MLP neurons of a small language model. Each row is named by its layer, matrix (down: output weights) and neuron, and shows model dimensions 341-436. Each number is 128 + 32 x the weight over its row's rms, rounded and kept within 0 to 255. Numbers have three digits each. A neuron's up and down rows have the sign that makes its largest values positive.
A block is one neuron, or neurons of one layer that tend to fire together. After each block is what it responds to, as a language model described it from the Wikipedia text at the highest values.

L4.down85:118154099149050092112127101095081172135071124144140106098176086114111072138125162155145065154128143164156135166184094080085124140137153129103132100102082144177119116102146144140143132111101171188164119106137093149088109098131167143179161101153110180100119103150141138109182137060119123119
L4.down183:162180145127203134075130129129104175139162174095093143167189170087111149113120099155172085147082128123156151102121135137086142127158122192142111141128151113070166117115124092149118138178111133031164159154102135090133169107094101191144121145117155152107083184128074097188111144147160122154
L4.down201:169107085193155101159137102137154097130104098102095187128187143163125169124115191201144100141116140155190127202111137153027137120133147155133117086100150152132072179145100096109164147194087127099163152172098129158121127127100135103077091155077145138092134091124114154091176131148137095152
L4.down352:191114158101103151128100142092134152090109092152116101113116083173059145130109153088148102144137160118036075101165152119076144162119220136120072125116173146143115134102142076144126109095110137140121121114130133143072121107081157146148172091106136117107151047116143113055096114084104126092
L4.down354:164134104150117107100165118161115162111095158166123093166146103171131142148118081095149097077105171173106031126070156112139082143086183121100100078099149121130138150112125086135189127107175163113165159124150213090136135139115153168075153168159154133100136104105130149111146188120113124164
L4.down394:086166096154111106161140116165116135104084092135097054090122093148096073116154190119080175196073128112158165096114115128148088107102202119159152093000152145092116086087159152137154144138119138119154054103084127166118111095109164171147120090139126118086154118142169174136140126089102079173
L4.down459:154144138114143169091143131141149153194149105134045103082090128113141072123056108172166133122111162157138115143138071087134053139074136137098197084131149114132067097178172152112181127156162107085169121121133099121160131159104102111174114143143165085108141123189132114209158186143111185098
L4.down583:063136086161112102159178160131139153173122119130114147148173139173101141102081105145162180061092165141060106180121099101134081200077115083105088147105137122118069120138156167089141079142092136114087075198175112147135056160113143143129085152124141187175097098147108147119125146131121143100
L4.down642:157143159156124150154151144117119105080118140108131135122100111120127127158102101104131115136097106140126192136158102093096123114108092140159129115152100151099093137107116187125136120106178090141136089147099138106111129117079167124070151134150139142110110150096119124207105149085116179142
L4.down883:148082174148149123106135158160155106133107123165137181096076129190159113181104138121120152135124131097149115141121154130068172147121138115136131134133175127126147100113117168181121107174040181078157134193128120127110138128156109098143177119153173131090137173123061129255136083174175105176
L4.down909:120180111202139098203105104112071149114183146147135128098145137182144130108130156186161147115108172183121172070148098100092116157175145128090124188154119127139110154112089230128136149086185157075138119163085188134112142092137136139147141202104157101190112155074114153180171130121117095131
L4.down942:149083155164070144129087138127131112151140050174131188122130143129089129089116125125160112153077119132144153099128144172097137134074152220115192099099148165164109144082115101125153081152115084114192146118157123122089107193103125040134101075058106124180119110145145141148078125192130155132
L4.down1217:087174111122134120072089089106144134070089114130125162111099130117146177114115134159127157081100106125173104138107084182191151180124139075188053082078155144161090147122109105122152173134085097107188175123096143132093106118091080081142129152145112105153133120123169154169145137181126160123
L4.down1239:171142139129063163140136170154109122210161108095090089138071144098120131164136122097179099115069193148125084114168146090123101099118091214113109111119149133083121155119120127143183159128107151060080095133145156110110131127126130118077126115099105133098135130139128136163112179168119121105
L4.down1272:171143179046143101068111115126129066089132175173081159112129070128121097171177097165114076038129155108103106170131132120092097139069118189062109073114135108129093146110123098142124124142114152079154174185181105128175154149161151135169177172050161053137128148108160092177151150146182116190
L4.down1342:154165116165163141152116085149141095099079132144106177179138142091157090098118165162142051098142130116133168140115163115148149115091181119119114071150091117175110210135164128091136069139132161136146162101173141130135157166130167117182156135169128088225128085085131114066084133084128136136
Negation and absence words

L3.down237:162155131152132146163158109195111162129144180068164114131155160133101159162102160143130114123143210122105105078117179092104098095122144182045111143150156107176159182101180164151106145077107156120130185175126131155161099103106095144149141139176117108142100104079144084151129099118178151185
L3.down399:140066142076141110106127102099109129178119090154176156145093144157096118056141102112135156120135140149165092085159136151112137173120093119090080145099066125153177179146112180164075043070146151167180101162149164167140139112120121065157142106184134134145106108113073148097114112114141114156
L3.down595:169108100123167123191146119125107157112094127094140145088124128133103180141108204116157188108089151116115106103177159154107134082106133189069128131150113129158096121089097122161164121108143131126081146180125092173137114111070102144193126092127161105145121126069141081186144145088148129154
L3.down857:129080143117128123163082101169106163142112163104168132043121086165093128131123135116165178083135162099172108099107170093139124148081127170100139137156051193105101142130147125175118103112128115135116161130128145158153149133117073159109107121150141154162083110127127114148137183107161138107
Modal and hedging auxiliaries

L9.down454:191099138156122142184101128161121160091118111142127140135066119166176114146139159133064146096162157078086171052150077118135145135122126089127138140087145171178142109201142109133192087140096183142154174154120126122175117204106124142122133157147092162176116109065140094188147133141112141117
Negation and comparison words

L3.down6:113106105146101113183158085128155158207168109155082175121084081080131060084089131124111112200098173104135162128088087128196114114099139150123142076139149148120135171144083123079172098091131123127129096117117168128138132179128072128116140112113093135143112058080155101143140115159142114183
L3.down84:152147083125050091173118146112104133137127128137094136113137174135133126196111198153113094120158090132091133077110062146133162097113169154114140163133103159204163148081166187092097084145160122061122116074155084105156102133113104084089165126123123117121079133110184150174136111054106126168
L3.down239:132101124163123197122169122161121130119115141152112222073171129064139091113129210124130123146134084169080119136113106085113153116147160146134140130118066146105113131141130164151139128125116137188152108151134151092151148154184044130134127142172155110197137048139081105158163196125122091155
L3.down1332:177185131115109101180156123145147197159123164132094106124103159126091139096117203107104162100113160076107106154094092086105103111135166134158126122144089135063080113163092136127093165163110125155165073127144098108110132124051090102119109176076138095114162070125115094193153108208148124071
"of" in proper names

L3.down337:142110143118122155141121143126114104068136145149129108104149105175105105195125141138135141102122120138130159179108123123150149055132071151126087161122106180183140131100137097144120106139152151146162120221140143127162151119146140141090188138153074126124111079186113218157161077150107176094
L3.down376:173114153147116121161187162119118116100095143151082094127100144037127055153103127155108159130219092144151155156107151131123138161160149101144154127121138094092153116120130118177140104144145188144205117155090154149129060135156145134176125123156163117163109061082139138229136097120099221144
L3.down791:088122136125112173081172113158178135089189137136159091116148177133096094125110102100111168138158055132156059141137148122125135121191106132103109139133177095112066142132143184207154130190110168108165172137103168152108139158159113099151100091094161138189076135131180099087110157124127160104
L3.down892:090117112104091160139100156141116105110150114124091060146094149115112121108127128145191160117214060148164135166134093096163128221126128112130083150189109137131166180094101157149074104170170190212185111195150060112124144162145125166190118149089126195157179091137147170130091123161098196235
Initial G tokens

L3.down295:111165091116109083101153163160163118170118139150138076189105158146140151151160112080116079168073140139167195105121165107140097217156157175157174139158163107070126096089128127181152155143172108116100084098205178110081163137162153177142144170162140070142117110144113140187125089191155119117
L3.down403:139085100165112038155075106123142087081155129120120089153057091126172121131133130138168095080035188117109167132167114105126124170185146100107182133141148111192163079096189136103169116118133084072121156086099098066120131207137157111146130126126163135104129199092153093148118167083115166154
L3.down477:100132152123118115073197104133135074157087112154206146158064145098054133136112153171089151160142080095182077163156105112107155181117069097150176093109066088093101182138105155131176148195123126137120156101144151077074181099117126073115126124100171187128129097170111158132002139165109161148
L3.down547:079117164107080085150119171112149102085113144073149112171138115182155104099138164128154143120100195125151137113095126103166085139102061130174114164101109111155154109123141153075095113127077138054165141085115124135121148184143190094145134121135078117069101115120164129105086158135170172090
Decade digit; kind of

L4.down58:099100130074135093100129119179198103098122154110136085104120136092146142168026076079129114088116111107136041110166126099174114183088130117084123099169095115159172125130128090115179140150117094127134143138093097104081155129136115079189112157177171130105120084142119101124098116100067140071
L4.down217:083109062154152183178062134142122168119131132169134121145132114148119145119123082123166163138089154151170151164125149110119139083119099125098114149187143159122132076118115111185126132105133118154121164132119107174140122117152144185143174115100144163187149127069166166145118160109099122090
L4.down226:146089156119120157167140095115137125106099084146091112111106110170095168170089137119170130131116137132150167101121119161183085124157089150156209053166138146118139115106155144191168153103155126080134095064107099129142079144098173171170111157128105111105167133128092137089107072232092131105
L4.down291:149058135117140167093132097107164170166099132098111173166103118107125196073109076103105115148190117122135132133082131131097133137164114124122140148055176134136162111096069131156173110098090111114127153168115128104153104144113115145144147118118113114165153157102129160185107158095113139085
L4.down404:101100121108129094127133113152094075145157148129113108088084113156116143097110086151073151172145078088117170137159177068159090223157149173111178129193136093159182083118144150099125091119127162155114069124144140087166079074132125086099139157115119132174080111133215130139131120147162159104
L4.down494:113116119108182154082077095074121123111114133122145162080157133148174117145104139147148141094104085202098097121146105077147094030126090138139102116092104154168169106085188165057155149138105099111160180129107193138172073100128132146117123091114105147094121138084102094078112120177132116093
L4.down576:035092095150177141161125132105139168187154081206130160101120173146122107122146166107185146195103085114165077168114126150119154159160134160054095196163142183108180157124125080119094158129137090147125128125161152149155039091126145130175154166129121188143130120094182195172121157104120098169
L4.down619:145121123051138189130155146174142148095110096172134116151118162071077151114157122082170121119099122123144157117092149081053146161124161140090101105134150137140100144066162072108140148153106182121179112105124114188169114142062114082112127099140170136086145165107098135169103140201129143140
L4.down633:112143142142193121096135138125150118126182148129101124146139099157155124096135174142055143085182106109140144129104168122093083087169135176162156095144090087172136139110097128142101136156078129117139158109138127117158057089092126121124165170101046157090147120137129137083140153114131077093
L4.down726:076087141162057167129085188140075113060136112167086116143133157111156156103091135115111118134115202119144178139104164128143191147140192136151157151138117124076147070111153138158108067111130112192154156162169178086178158142162142113109157082112102155157101161144160145095131123090157131166
L4.down1076:105184172148122165131166114144110115147134168148185104128084125184156136120154144173160143181136137155191090185144143132153095141117188129122120058108118089187093171094124099125146167168085117127168150174093094148116108149155116067193085169130175094218104070106135119040100126133118119152
L4.down1085:093097055156063161166121139133102171117150149092101162138098137136088122050091125114076156178113119181174085154100136122135183148107165171135131104160076120135073133092152139093126113145189098096162096075140169171036099186133108082139058156097118134167098121096124128067107136129093119114
L4.down1116:152103140142079158180119167110135111142096154049133084048143111186138138130105127116089056154175090137101137103128146097131112084124116151144157155155165176131116116114179107186124038141097092143144181106108129150106115161093086149164091187095144136144128113122142179076140152109112154151
L4.down1150:105151119054110112141152077117139118176100087126059123171094094106144210112139128098137106173163165145110145131098140119179106169088158053130141089101155114130108118159101129130134111110103139103168108080133131117134102114097151130152057146146125118145133144111139138229102142091146094157
L4.down1184:124151159104111159122159148222113155103143142079146175081170181153075136101158105102127092149096120101183092095133096116119121128099177148153170110083100126173118124177102114177115114145097122144107146129096144182103134103114076090206097134134176146116137118120145174135106115130134068109
L4.down1221:069087146141162119082130147178116113152098105071090200138076132100185156121088124115191124161131083089187147144163143118061113128117185161103152063137129117148171127117108144112106079135145114114125131092105123121146107180101142137153083140089112110161120107147112142112134096136127118089
Table row starts, sports events

L3.down146:126095119151066182113174119139152091136079195103150110094170105109085175156102100151132196168035159115148122132157099122134159119144118110160135182189078062132138143122146118149115116121129105134176091125148135130125128129120121144210129102133153152170093118105148124128162127153156185140
L3.down637:104120104172137164109123145107117051106162088141081071069135130149162133090101121073122102148145094095110145130117088138136118134097136124155071136124157128150109151095122119206138101146107096181194117050080100136179126159186132174147117165146129159144090142187139150215140095182118099115
L3.down671:094162114150111155121162095104105190095128086116147130161106153144090149099102129122139091159075179163105150173096168136091100155093124121146139141127150110112137087164132102149124112088116163104144069156182136139172154130153096130068109076129140138129128138080141134104122127099202178150
L3.down796:105098101144105115088192151143144095134092081151161069148140164189123118103084130116150071161102106162132157162154162213100109137187197085173083105178172101109157114160167167123144125165082140104142151109130136124110074133112156119148155095169175144125102140147147134103114130124158140188
Table and infobox delimiters

L4.down126:159101123169131088120209158061161169097100157096188170138118146177124164142107173147204080123193130160147103117153135170128073174162058166116146162135126136128125153171152067081115146127109151171144130165135123109132071195098119118143110181126050169138142138163134080083142092212141116061
L4.down332:104137108161163093149137138105177119135164122095116154202093119111117115128178139087144163204214084119119130110143133191140153109148095145152136102084201060112164097152150041169137166109142048089162102135157104110128099141147111125131088178097148144118134115115163131119083131093155125113
L4.down436:082088106170071179126113139111101134138110150106092055127150107114151150127148184111150142137137157143119187088126146076131128103186180112141139146192108094100118198066204122171114154172112124138102126093100180088117132168140132156112157150122079131116161137126161120123127075129095124173
L4.down498:169141107139089106076123120099157133121127128124075132117059161147097166110101154181098090124091122177158075132116118132108076081114099108119109119104146107120127108178143157144173140122107084100128138124197106104122104109131050102110130140185137124102140195142076071198062122131106100134
L4.down526:117148098098157099091134164177155063173156132172154133176139123149100093168143101141081143090112175089176114126132156116110185118167102073149146109151092129089114080147119186104106149165145080107125147154091128110103102140186143160067116110080121160120137180113096135088105162133074160106
L4.down661:151108190170161077166115104117101121096135112097134147154112131108196121120149095164127138176098123159096109100108125103188091200128087173205150121200106149127121145125151117157146127086154106126101093177117116089104169128069164144177140112143153149108157150167077095068138175194069146145
L4.down682:145114161115137126202093122142102105160156174092099174180149133149142178136105128112137141113114200102181060147122204129149142108162169139175129167106161146103131143085155127149122177219106119145163148180127126109199123083100135099132104189119093138094119065198103108119128147115124163119
L4.down735:155036146103047169160117101108113123111113174118139130142163167167097071106114100158057110138088175145119145156123155096148136054144111149140120116113156154150180182126063142155155085058106133114078086100122116087115116121127178120124128098078146093181140115130144091137095157108111104069
L4.down749:116127123158154133143132126165126097123112133083114116117132129139165168189099089159124149142097148124128131143136150153169164139121106119196134070122088159106153187120178090096120139159126162096167104149158140145134134097105049115075051132145141171109117137123157121121076074130157177124
L4.down967:144135143144100108130138131098091095126117127034096111171107134130107144162116098121150088120135139128175116108121167151157113208138077193164146123144201129113073178091121102114141160080128128089141079151181155091114134067103187114131192170119129132122175109168133083189094118114174162143
L4.down1043:128128116114144078142144111127152155177148154089110145125087104123073120141098121075171128162153230100124123161079100089170152196106147133136132099111194112134128095079136100095138156175119130142062122105076120140214161087170200098083165159140159152108098150086183142113039140118107139186
L4.down1092:088130185149069136174139175105126136093130174100113180192101160146106153105133095153125123140133150163067100141177091103172162149118120115167132129110114119156090150115136080137141099149097184147097168147130111086132182080142131110172097108145095166110136139133133090081148170181133063131
L4.down1109:075080080125160176137160156144150105130145086151165111150151142176146178140131084090158101109122184120071133087137149144212123123085166115128102146153155063148157132099132145153110181079134172141132131132101146145142124134147130147100124186138092133112116154149135148216127085097156110214
L4.down1141:152150127161102130143126124089143076088145127137125101174096135162087104135164185145166115146082112159088110134126127097168114131134098101142135137133098160126134158130151145090181168082109129158132106107225112101112125099112137149096049163159096136083127074099144111255141113167070133100
L4.down1165:098135091140138148164185106131137182192141182152099085133085102169129089088112143098089062131121151138177144162137096130116127077206155153093083108140146142142153087136141186148115113165085214158141135157136149113101130089126148213193118121182088090099127141141150083163150080145166123115
L4.down1263:104099111181129122166135119096122152113119106134150106156133092125120125102133170136144175175160161086096091041109154134150156148178145111131102168145123150162111135050140132033103184134107073113156083129192163103168077120097134127137135112160156163142159135125123122112160142103167165143
Decade digit in years

L4.down82:098081161123141115129120222130091105161151159098183060143142072113176082156108113134115130125176152188076120170089110121163136198150168155103119114137125104149117140121075129167139106147162163071173104134147076137108132158124166148174140119122100165083097154104070140109147084132093172133
L4.down107:168088174114112112079136176125118115150134069120108122128144115133162163124083117139151124182210087086129138124132100128136174137124130161119151100134081149180122135098140128142124177099128150104156090155138127142142115169140089068106115137169125165088122154115074164093139148134075085152
L4.down117:120097151112105137216156078119065133082131121136157069186120111103143081111139052130174171160122133149139150096142147100179146170165209130110140151136123102185120125172107131093109121164185140109145125151112097143052128185132137095183149116145179137131114098089165070192136062143122125101
L4.down125:112153099130119154164131155134083183150175145166165025200148121124158112123171093213079120151078149127109122054119126112120178117148149113160154104126051091160173110119138120126142142112114099110155151136109147118150126104094106164239133163190128183126141060185133102126095130128142094135
L4.down304:124131134125154145182149098162109101086132144090059111138190103079143097119148106183130155094134109155182121162176165119194129065186125167064147179152129133094049134125129085152150105080165098103187044124167115144137156158066111112073220103117092142108117141078061115135129136197158140113
L4.down364:145076066158129159118190152135114100083171100143145111143165146100169110143114134132149160140193091111110161145105161124161150155143119120127118197128154150068128180078118142171139075205127148124166134185097146069175156109186177180159111101126151129137110094146183175179125050170140193133
L4.down389:130158072134121128139141161122085135154125166087104097092140149097164152114165143171176139128100106158096142138071183128154117090133162149144060134154098137095176160138111182141104121184153185149094120129059168129152141089122102137107114144142112070102127089165168149107079166172185224218
L4.down540:092106120097119157095120085152148123112148147184070102099090112169097127174113127132096142167141135148145142140092131152128104185111164138119161102081127083156142134135118127197148112118146165124141151149075105108117158109108117216226079137170155125134105160124122163132176111106174153162
L4.down556:111142120139122153137167161197088130071160146112162180131117088106102114114115166108162082110149151124138123099168141135155134124142130121074131112104122153175114099091099132141117117121161140114119174125143114162159112118112195098136121114153173135124219173159114165150116113172107171068
L4.down662:118144116093177133074066059047127162152115126060156167135067099100138103046059156109081166092127075149120144051123145117190142126208129187137104141112117085104150111144119161119136148130148182129106169091123125158139099204106108145122176124114153157151097157084101143179093191154132128234
L4.down736:141074104149129113176153119127117087134120176102141101152119155097195122125129167126101101137231128105151100154079174124142135086153150115101174108145133118151108143108083149102147099136140144154150153154115129192138127115155172081175147134121119169136142169115143116128168065161090126160
L4.down771:127126071117162125156178101143145125134113176184167145122153050113108140128163121151133181147082122118159104140125152092131136204135158109121104146149136131169110146074129167121140079175112132147097116199088128102103106150129079126142135139113074143133093047089166106168154085117175155198
L4.down819:107122097127113088178130081171152167097220117132103087098132126131111149088156130033116112138090146177145101105094142182200113122160111151150164046149172126184119086123146132146104158132098146085094073134126120146171098161132163160090112122150107094114100127141150103197135100172128115121
L4.down898:093138120157129165117167152161184152199166106056135116152111119112136129113122107127123091168161167171120101124076151147168093193118150110146182093091139115128130139046155153152164136120100161131122143142160102136123106129099125120143154098206144123148126092168113173145139160161103142112
L4.down1124:117077137119069130165166186132155161157113126171139043135140116193150077125169132151156162139147140139121247091162158132107119120077132104125102060152161085123156184178093124103128171118134096111104090110089133128121132118112154144180139177112152139091127086120088149152098119132126150115
L4.down1330:139074108120148139119178167107149102083114155095085067116150062063144138173097181173139163115116095138139149175106154134108184154165177137156131140070148142165140102186129137173100173125166196165205167151135112112137152142167147159130142131125107130152121139119108111099151126122148120187
Name-initial G and titles

L4.down69:124119125111153115108101095147102095132102093127155142186097156114117145189110096152182117116089188139151115086131179117106126149076121078160134115146143071139110130130109081127110151157098161113134150112116158105142047112097150084118065166129096190160108148133078132129131101132073137115
L4.down121:144146087122157099121200019106072145070115159105057163115135162136138115132167142182066145125133140104130173120174121073134165151187154118178096161143153048167095154150135135132144130075059098135106156117086174154096130157031142062164103124093132139157111168115141142134100085079076141117
L4.down162:138159221122133132106142134151112141155137117175117178055065179132125102170174215131113150143113146148104117115145142093159149151110138154152099172109122115178167115096085144057126104119128133105167036167154171057126162127104106156151198160093094099125070139168158121170107122120191145183
L4.down167:112170077127138087143126064144122146144157135139139073106168209103083130125101161109118088098163058106150129127193152061168187123110193111141128078100161150167155104178133113128126110127120167089196130110137142178115129144129078103074097179097167091075131108102142112115141159133131084166
L4.down535:089059135102119122155127042124123150177083107146091095109148105120103148178120127179127184169111136147157100104110131133122140110098118193140136074150105144112107177153106125172125146072139163100168155138147136128177145132059131144178090087053113170169133092111155088057062117168123145167
L4.down586:089137115157096083185137090133090164110121178163160118130242086118108136156095131120096185145144094174142097000138130076113147151093185084106149108160158144127088155103142145208088098127131195148088106105136123099137088078078155139113190121144106131085079098132157196068124103091150170159
L4.down608:138159132125197167150129045125120084147158121188093104141163144128125154154082143099120078148104127127126157134151195146083160128119070152165159058176126149172097149144113129166149122066156136129107171088148133142097160095148064042096035160142061126133115126103166195144114094090164092153
L4.down709:102076149109140065124096140099093183151076119126099145143089119081093105159072134166108159137144159089184125126103129155124146192174167164203104155180123086131130137162146164103076146111111134053141140145130082083135114110140119150089162125105102179129104138150209147062105136117091148134
L4.down779:137122117105163141078118059147109167121107096158123193080073167154090106110129103060156130168100159136104110133119168130087070139137080071102099094149149109154133157143152153191168130150134117099127146136165135190159138126134091111094082152131126129110135127093132154117192093111125129104
L4.down917:148137103139172161124159148142116049128106151127076112122088066155118101183222088158139177133157099133077139082101139099110168087122096137126141142101181108200164155155121147104134076145177125088116169120145158174152190150144108087100110183141144107130134085163117082137143175124134140147
L4.down999:123159101133063123120085120115113191125118151131192118144133068101125125129122132134217139092105148147130109109118128125220100145141150174039090117148179164134184120130094113126130097124160127139105056130199154174080166174125162088159147139121185071109101111143164142160098124145120120095
L4.down1001:054134137131106121127103191142121148146084104146097123150162115119203138122099098108115162102148112131096179102121092128107127104080166108149146096161125168143168104136131121145162098144134137123169099044214138071153175123117133157098088186148060156085137156115117150040172130108193104132
L4.down1020:121162133168112125107158136149115127135216126141147125120136132132149113120130129147195126174119109167139104141077113186112148163109106108152147147185182080133101133154150106097151109090106180181138181069119154135108150177119136149098088110186145094130122117120105120066103058148118117105
L4.down1073:139140180139099149135159178140064110151144102125109111132125098110116105143130140144136087118145121154162110116141051142178164136122097189193103121120122170154104161104114166124126158095143154103149159115143164138148162152132126172098136143112116103076112153145144119101142119143120193146
L4.down1125:141151167090166111143146153152094121106125119115118079175144179088160117130175101176122152122182048147121151120140163149113086094136122135178126140152139129185118138079159104142065196122129167162149142113111147090148120143150151173111099112116155120159177142062132105130127132085099175097
L4.down1180:175108133165088136104126110162129117166074137110121128143132163108146140093159167133143142148129104083158127157090150118139049128133187172106128133125183153143140100047098124167142144196190105149130120135108134143138068166153184144070130171152093070157171103165161102146168153095173133138
Infobox and template field tokens

L4.down150:135127062183154132118188061092125136218183102086099063126187179141129106134154134131129073112165196153076104105074128074128108103094181105083170162097137134160126039097116166150106125134082113082175116148120199114148142147175166097097103099111138105138187115116166161110113109106125153163
L4.down249:128071141142093108091135135150158156129128089102171021119184133134135102118149108145141148124131168073190129199146151127087167144086120092114130135092134073109063094165121094137152151164163166128128121120146104139095159120112073122170110133073066129130185124161127113100082166176137166146
L4.down334:134199104115133171130135160172084158139170156082129093131092144114123143138143071165117113189163093185118121166101130110136177075082106127099094130159105134063181081164073102073152169115120180178166128153077220168141136097138133169117107045191207149133092079124185154138134177145072146107
L4.down418:150169046101156128133123157096108204162147135161062091210156095108171155110136159155125133140113084122087095134155160135137123061114159118104126098106148112147159135141127170155065172117143121156138123167126131161094155114069139103147090098100130089141145068133119164103135114154118161082
L4.down492:110150170107130141087107158165130139081149153128141112059157166142150109130117076118146062111074172188128126150143126092105120165108109136133106131145155097086073089111175103079150100131074144126205151114141146178107121142200099154120103184118081127135152108158147130129133106129155145161
L4.down627:115088134066149120161166085111067049096079107136137082112124156121114153098115193112103164083095151127136106125112175101126061194149125094090157136145132172165075168150100144090180059143128164149124146151181130091188150118074150168147148205111129071143174139117111136118153112124152075080
L4.down844:074146128177115093116179145148125152098123082140190101127148132122074139119113125107134124082152149110176105172088088131106086177100118140155073099167159137121152119124056134110165168167080079134124133156184158120173002084116169190222147147109168141078118173155223058113097123138130128172
L4.down906:176176061120125104118099142117128151137149167196075095083098127069082119108087134093151124167115143175080067147121092072157166109119133058168178103132124175185177198176110120105226118123149161106139148179169132179125100150101208110105150122095135128141164076127143103133074088111073131173
L4.down973:122133069130096116106120180091157143116186157124089145196141067145128146114143144094135179124119141174101143142124125116108132138125144140186085205133163049143148087109112164128144102149161125139149133173140133136176158091160074123139094121143163129074116176169129151109140174117146135071
L4.down991:098084148133142148125119073146136166157101188114117106174167134133131108121089106138161113091169070137119150177170102098129141116113123122100116111128109115112115152066185091158183115171102080090079096114131163091092117112142123162107101124126145112184155139171131077095152109115131156154
L4.down1087:128092161175086130141145137095135121091065069190144120147125149105165125120143108161112161084114175117142121083098135106194126150154135080078136102166167091155183129137174121106125155165073087134126169128125188116121173117133109080163137176116120097159114076167155163090197079134136171149
L4.down1174:189101083114128141114085073156177184135104122121124156158124059077148123134105116122132153117141159082174194162097109167068105157173134132133137113196089177118071134151094166125145169161086099073121104164105106101107102053112129118096108156121107108091143197070085152115103139121158154117
L4.down1193:092084159156122106145106155104137053134125217101121156138077140105096080111136151111124160114134116132109142143069156149116102063198086087109117103023174048196121138118122100121119141155091090118175153158133090181063126131126137158082109101129121085109097124137149142142141149122121107114
L4.down1208:116187069149103147101134141107161124094137117119146190186171201186125125169193145115154062062149091091189130227179159109137099160220086124080113159091118067114172136125105101104153127153145120148113158096071079107112138153102172134110104130105131122162142124094155122088142151145128117115
L4.down1211:122152136093117103144094096115148146149074133139167158094144074195105061149113080124133121183146102132108119125108105162118152135151139148121145107136160085104139141085154145116124112144188140148085100152144112124138167129172118118130156112149124124192110163111111161159148175157181115102
L4.down1307:115158134096156142114092162124076068119119108153173155157120188169138184124209146187162105072174135073159084164109154090159126132078096112122153153138161119124115151107079105085142114111115086101206128166118112096130176159107169107124140161173110150146078081107102130087117099109082087115
School and education words

L3.down41:137096153210149111126160104105143121126070085173159115146127148152161131097106155149122132105153099112089165140190141134136141120190086132106162106156115100167103139192137141107117106107082102145145162119091160121130138116099118142124088099166097162172070118137133171176163084148145138132
L3.down619:076070070101125175186119137141084145177130145094137137192195070106123118123079105121109120085185159135093140120119153091113177206127171116134161193165166139110100157076132149116155142142122157099073109150185134106134167120153131111132116152124117111103115169134125102102150136109104095137
L3.down1084:152137166166162134125128193132102120123165214136134114132128090135127174135113080111123126086136165146073154108129167136129063168171131111122106120122146136175172117104166129104156122114123123150103208130189152133154144103153132149176184192123096126145118143191188138076143125075176157125
L3.down1300:131173140147084150140173150108140066123133114098157108186183108150165119109161127139157144114147199150139082174111194172124106172117092185126133128049134106154163071117144132134125118126133147142107106166117142123092088070159060151123120130191140174103161138150078152181107152108160149131
Education and institutional roles